config.toml
head_dim = 32
intermediate_size = 768
norm = "layernorm"
lr_head = 0.0038
doc_mask = true
MLP neurons of a small language model. Each row is named by its layer, matrix (up: input weights) and neuron, and shows model dimensions 64-191. Each number is 128 + 24 x the weight over its row's rms, rounded and kept within 0 to 255. Numbers have three digits each.
Before each neuron's rows, "fires on" lists the tokens most often at its 100 highest values on Wikipedia text that the model never trained on. A number after a token or word is its count.

fires on: "ou" 13, "p" 12, "e" 12, "re" 11, "u" 8, "n" 8
L7.up314:134058127123136143150117120119105063097155086135098131158127102092116139123181162124158148132104173132182143118124149128144129132125126113144117141084093115102146134162115122134113121139156141143138164122166111161139105127108173120075126104100095131161135142140155137128122124135164054126148174120160108148140146181143103155109086145100163117161146129131153086156168134110099161160120

fires on: "e" 46, "et" 24, ":" 10, "id" 5
L2.up305:096118103137144175114147150111129120139153184126076141110143118084110149096122152134125090144107122134126138111141121149147152133123157152132108118090107113134125114142143153093145083147099121123146185134133136132097164129119131127094100147129150094152139114140114184106109122077129118164144113123163101133138120134139139166090156105097097100124140141138133130082150182147135099114150

fires on: "C" 18, "ag" 18, "r" 8, " to" 8, "og" 7
L9.up311:088086147071131119096115111082125169172133129113137141144136118101157148146136161134120145142100164172125124204173138117099142140117109109110111110124157136129133127121173133163162149099137139120165128104141093131137120137154171132128163140157113071157112166106117096121075128136121105097144139169141153103128092134115138104136105125133112161130145146120127112084133133154151118131125

fires on: "," 16, "ig" 10, "t" 10, "n" 10, " r" 9, " the" 8
L9.up136:110121115133108123135142117102112136129149166177136114107121093153143130109106140120149110132056106104129111087104160109115096142126110101102109125137095158165179114140139140143099149132077125166136136124143113129138119122106151153130183123147156133191143149142107090131120155088147105155135110112108123130124152137127145111120136164173128076157093105139111122110094142133153138140125

fires on: "s" 22, "p" 12, "er" 7, "m" 6, "ac" 6, "e" 5
L9.up143:127134151104116092118175081142098127095115082063122153115159142125152129133115123131160182136097135168122147081151138135163121130130168114171087161165148125099090108167112114130151142116143133088136135142166145142166111121166137116120140146144136122109092124140119170145104121127098097119146142141150125101156104166129162094120082103138138120093130151131142125083095091151147140091111

fires on: " s" 25, " the" 20, "The" 14, " " 8, "=" 5, "t" 4
L11.up713:133101129143130135115177097118159099138169141154091133117097140123112123129102119121111178111130122111156134125126101124113142131127113056116135114132120111133153110146161159099093136139090107114131124142139122160186142118123153156127156177123185102128116145135137116139113122117141127121130140100123115090122098155145119116081126173132124099131074135133174100136144088155125106111178

fires on: " of" 36, ":" 8, " |" 7, "en" 6, " the" 5
L6.up707:190105191130142134106114125099125121110124079097179125136116111137167142068131122056166160121097151103158138140133109131134128169134127137146149112086128137097153115125121091144106089166132108118094150161147116174151147099105143143146136143109136144075106144176115151158137095147137117167149146091119176117118132116139140125144112132114126123135135131114132096090134129111134101152163

fires on: "x" 13, "s" 11, " by" 8, "o" 7, "er" 6, "c" 6
L9.up69:114098115145093161132123135046126120130085135108133180110131095145099094107106154110116137112142104082144121087135141151141128156147146130184121182158162161133090124139132114178100174120144104103129149146165126140161121142179126162099160165128112144114077122137129128145101160147100096136139110140173123130126125166147111157131136137109107092116131131128104111116102131111153137147125

fires on: "h" 27, "qu" 14, "g" 10, "w" 7, "p" 7, "r" 6
L7.up459:124082140094111132104167108143157122108153159159119094132115111141136152088104113141110113162119083114140119099099144154133141155168106149124123154128094133100122138131132168133158144144136176095129119102130152116106157132131080145136131140133143125139141094146122154157103132151120120101097112141117081124127117085092128138104140130106089162158119178153155133144185153094099144109142

fires on: "ing" 20, "n" 13, "ar" 7, "p" 7, "d" 6, "ra" 6
L11.up602:153146126183099141135190140120129123150128099103115122117114175117150096116110106150121142108111099118139103145108101147139150137168108140082170101162074125161102137146105141153155087118161138144137128121121139121113124104133116165156137144109112125108117132123120103127114134118093151112131150129122149170116092129170131115127101077153125137109158171140124119109151115097096102146093

fires on: "ian" 41, "h" 7, "ish" 5, "an" 5, "y" 5, "in" 4
L7.up216:154131130118136108134147110115121118099118100136131159129104152116153114074108143166119120108114144133163158140127124122136136139123118120134171125147103103115131163138153075103117141148110169096100166130128170111131115089160117145096163136119099155116156115098096130119141103149088125093126134114074137117146109129113106100179151122139099125090155126147171132097159172137113115135105

fires on: "c" 34, " in" 11, "et" 10, "s" 9, "e" 8, "ic" 8
L10.up191:097116102159163109132091145090123099094128151093108122122098135122081094155190086143119151145161166135115124146074143140091099127134111156138128139134116118103102137129121129139148139119109116097086142139112132131152107130104136101115130093168086112130130153118172150138109140140166104125096137113173149124119110089095109127135120136114117134112157113112120131158102156141146171161187

fires on: "," 31, " for" 18, " of" 10, " to" 8, "6" 5, "0" 5
L10.up451:140117117074121108074137140141130101174141130102137122159111181106211112125125134071116119144137138125130167110146131146134093141162139105162062113112120111171150151129139120168110138115126108117122114143152168148093095158123120157119064133141144094099133154133118127132092122103141146101152134141115116068121157110119076109126134115133107104119116148108134163148183119146142117162149

fires on: "ent" 47, " In" 33, "id" 16
L2.up466:076173121101173151130165098109141133157133127140110115095150152113126172133119107130158146143070126110142139122088080124154089104122130142158097142142099137099110117123127146113152149113126099113110117132131110128144167188115141135152103103119146115130127098141126138098096160099157156135135155150125142120141121124125141093153145088161092167112141153106144073151107101134149203127175

fires on: "," 40, "e" 8, "n" 6, "ow" 5, "as" 5, "is" 5
L7.up640:110106115099115076155146107123105146146158133187139131157112146144107135120135089103133175138114132122133167092121139098147106098131137164164118147123105150149190141130143144111126130113148107155115079100135140156147124077144138131152122112126144131134128182146142128115110107071157144133121128128152136103125129123123071124113131139173092106105094104133113089119147131131112114121147

fires on: " that" 43, "ly" 15, "ry" 9, "." 9
L2.up614:092128104139160132105119120131105111165127122112154110142099109158130135179130144120122127105154167087161119100109143125193128148163109146161170145117118153135112092113103115102181133117142122151151141155105130136129083114123162126132111142092120139138155105112114155163127166111142171128089097135161109115093137093143129104130106156136144133125125150171137091132093087103109130145105

fires on: "il" 26, "ing" 15, "it" 6, " of" 6, "ed" 6
L9.up303:102161092110110140166148130155150118129122134106187131156139149179140120100106154094098129157086111142089099093091122110138133074174120124113164127108130100165124088122127107084140084154089142106169141126130151099103143108149124168158145160113129114141113120191138081113140140110139127108121148147079107129182111159097143141119181097142122139145150147131166136126129144109109131109155

fires on: "l" 25, "h" 12, " sh" 8, " y" 7, "T" 5
L2.up525:105155142143127168111154119148123119128123079139181133142142137094166163095084136168109144099122130160149084131132096161125102119082099095133156155142104152138133130139133155195168173163135135122115118098170157146108136145121141123108095096132119136129136131123119089154129136129090122141151108102127088103134139104092123091143143146128123138114115120117163073170151160142126114084104

fires on: "\n" 57, "en" 8, "ot" 7, "er" 6, "ed" 4
L7.up209:098095137132142180148116103149102113158128138085131141122117076152120122140108138090098137071110083096138133138155137162096112134148112121088123116097183119141118149169136124125116133133184121122090121109140103133159152121149169133116119086144103131113155167132052108134117152170133115125124131123170185132133156157168128110080079135069146124125132115108161124133123128119154103140102

fires on: "ar" 33, "p" 9, "c" 7, "ork" 7, "um" 6, "2" 6
L11.up293:127113132155115165111119129158099162116081133140114146132131107114147166113134145103156120119155124135140101179123147172141100110110124120107156166071113102121152131118153091107118142119135126123094111140137134140137163122112148104147192100151117111158147130156140142114088129145125120147126120109123155130104089168171087159116091132120153147121129078100123129112210161138117149118117

fires on: "le" 28, "th" 25, "g" 21, "l" 15
L7.up369:080112113165163150146119141133173108176058097144107103146119126104131081118125077130121133118121147139137132153119139148176099094123110159117129113112124150098111159143142122147112108090121146134128066147139124094143132112148107127142143100117134165153128123098126143105092135159117098143155109122091139120156171116162186112163150158074136144102131171131151156150123119131094137122183

fires on: "e" 39, "p" 10, "s" 6, "it" 6, "es" 4
L11.up361:130127109078115127137090104106062079115156150154144115148122121139101122176106103146145121137137156161139161131119128114133105138163098115113153113118137134118133143133135110112076116092120168133110143142136178117146096148084124147135130123126112113097142125136184173108134138112140094096108135099137157099134123125095148133140109200124156178114171130125155123132160150140105193153144

fires on: "g" 10, " ch" 9, "ad" 9, "w" 8, "m" 8, " m" 8
L10.up374:131108106098117111195155085094156075136109150165144130154117155088107135149160111166167133156126144109123109172127147137059109100114113141108099119152126114099114122142147141097109116143141132108165127162107129158118154108105106154133140130105114147150136110129121165134133110157068131119084124164113108127157128090118121132113123150127085152153159144124130136111156162145116134158171

fires on: " f" 26, " o" 14, "ac" 11, " F" 7, "a" 7, "ab" 7
L12.up665:116134172124156143084121130107160151112105128123133117117089102071122142132150163119114155180149123151120138090160089150152095162119113136128163134162125114099118096132121156114123146126122107098134135139100163142135128105108142132102123107126175094117178115121144120106134144094139190130158123126117144157116122095170110112127138124144116176143090091167092124112129158147118119139126

fires on: "ame" 26, " also" 23, "e" 10, "ly" 8, "ember" 8, "is" 5
L3.up687:113155128128133117155053099142128136137110131145092142159102116142077130136100129140124140130129097155117118157140102155100134121106134130145160131170115126170098137129151146088151147131190103132181097178148135154111149143140120102123139153141118110114163132131135077132103162093111131176123169128147119150159118099102082103157096119107127149113121170117154135131132120149133117119139

fires on: "p" 26, "ac" 15, "c" 10, "/" 8, "le" 5, "S" 5
L12.up603:111127160113173156098099163139132121163091141133097134148106113178129163108101156153161115092115150136151118172094130150142144156134163132104129162068117130116128091095165098105098164082120165161097106146122123123112106139120151113134144140156147170114114141163104125126097125143118097172088107125134128148147114122153135097102124129146121165138132148114154113152169152127087157110134

fires on: "ed" 22, "on" 12, "er" 11, "m" 8, "c" 8, "ok" 7
L11.up185:117140163120131130108107109132112126134096137140116144147142118099136082162142099136136140107133081081117143136162140127133143125090138137106123160131190116110089140139096129132111141135105106157124166139154119128128133103140102161134072133110128123155156114111119111141119139155111183156136131130141143114130117148174125149119096141063100093102126165125134127136133145127152120108171

fires on: "ion" 34, "m" 31, "ation" 12, "r" 7, "0" 4
L6.up579:104156128119102154144144089137123131092088155146125160178158154118133145180137119123115094085182100106127113098176116082139122167096119134152097138121154101121147142089178160127156105082109141140155134101158127122118153147118112130114150119099157106133119149158119133089127122131158153093125090103093116129156151124133153162092135099156103108109163090130101116085170137110140146098163

fires on: "id" 22, "a" 15, "oc" 10, "es" 8, "ac" 6
L9.up671:140173099126168095094088108111163138139127123119156125131143157093076127122167137139112129129110092136130118150150108144137093160115122083100151150149093108107058152122100129165093125136133112100188143160093142096144153143095144101075124150185172104164160110139133163139117117139156128164114112119145152157091146109133105106133165125117132153078127117106127093135144137139128166091153

fires on: "og" 94, "ay" 6
L2.up543:093121146114140118113106131096087132133145151140108114128130117098098140144116126096175138210117102155135141106156124098150156152111088101098150117174163108187112139131129156130100079098181145147132127134118136109111133147138126083124115158131141063127121153129131115143134155159145121122149152140105161139163137109134133131198124184125110148128139170086112143084110135110135125157112

fires on: "ing" 29, "ate" 24, "le" 9
L9.up722:094122123188126099146122141135130171153096130110135100135116094126112116067140131112117126165120110106090076090142130142154117140161085145134145079133097157135117126139084133096155091102124142159110109106151120111112145116124113135161160135127112143164099154138100118141131169140105135085150132097086109139157106143168159081088129128101142157143154122111144128118179103133115167098148

fires on: "ation" 30, "ue" 14, "ount" 13, "ing" 8, "ion" 7, "d" 7
L6.up85:113109120104147123121137080084128114143124158131127121132172147138114144125139091120139155134143147151133107127102163114133115168139104118132146149112119061105134168095136129134135131125122160112147177072134119133117149150136140136164124125127079083167119167122106099128109111143131103118133125128127110096125152139137174150085087156158145061132138106122148122116139139124144138139176

fires on: "ent" 47, ":" 21, "id" 16, "ing" 6
L2.up696:095140114148104184091121106129163129109120108091083121111158132119128157076090136131109115129115107127147132118147106154133113107152112152145124090144117142118117109134093148099158110127148144155102117133112115141082167166092137073148099165142093134129146122176134172114107124141143148175095135138135109106112145133157141124120148112146098132141138139134123143118142154176118137102141

fires on: "ed" 27, "id" 21, "od" 13, "es" 11, "in" 6, "ers" 5
L7.up30:113090111178139126085104132110077110127116121152109156133127163065125081115143126122141104134090102122107089115116160145164109124107092123147077129166124127171145126133104137132151122148120165098148105133164166144157117124103106127147160133158122126120116124162149127162122098137095139113124119124128113123116178100102121144109155149180124062135133150119135141132113141057136127154150

fires on: "in" 61, " y" 19, " Y" 18
L3.up223:099121121176181135118113126090128107093085121111147147082115134073135134109089116147127112138122116114141100138150130129165119143113099081129146139140151098137109157114153126163120110149141137140144158111179147153136121096137123153093140130135142111104154124123093122168119086100091134152170130111156144133100130128096122183156139132140085150140151162116141127129149155113092123089095

fires on: "om" 72, "og" 15, "od" 13
L3.up444:106106117108111118106105118119098115126102131130190115138195144130131159150153136109171099160097129156143123101129104132130128151122106109112160175127134091143094191145166164150118131130165129137172076092100109117135111101108087119128137168116129122152151154149151138114094125144152104096138170131108149119122156127160144112163125142090151110161146144098126109111109134112148127110102

fires on: "ing" 23, "ou" 18, "ab" 6, "ed" 5, "b" 5, "ist" 5
L9.up220:114151155156147160092149152100134102113159111144116125166167140104155145132156142121100110131151151138094070109153203134139127079125089125147136131161108135120167127143116126114115090073154174140115099124167158131095149114141140093144140106127117127187140166127127086136124118139104138113100143098143152123153117121137131145116130144142137134147140143124101106160156070102141152128141

fires on: " to" 18, "l" 16, ":" 13, "o" 10, " the" 9
L10.up90:146107119127122122068124187135130146117119083127157145109123129132146156114137152114106142122097158147130130158107162096120114141149152138149144087098136115120127096172124104163096174152144141151132175169095109144088149143114146127128103161098106153131113164168148157171110129076129112101157146134144121129095127126141147136112119117162105101112090173091114096115177136102145150136124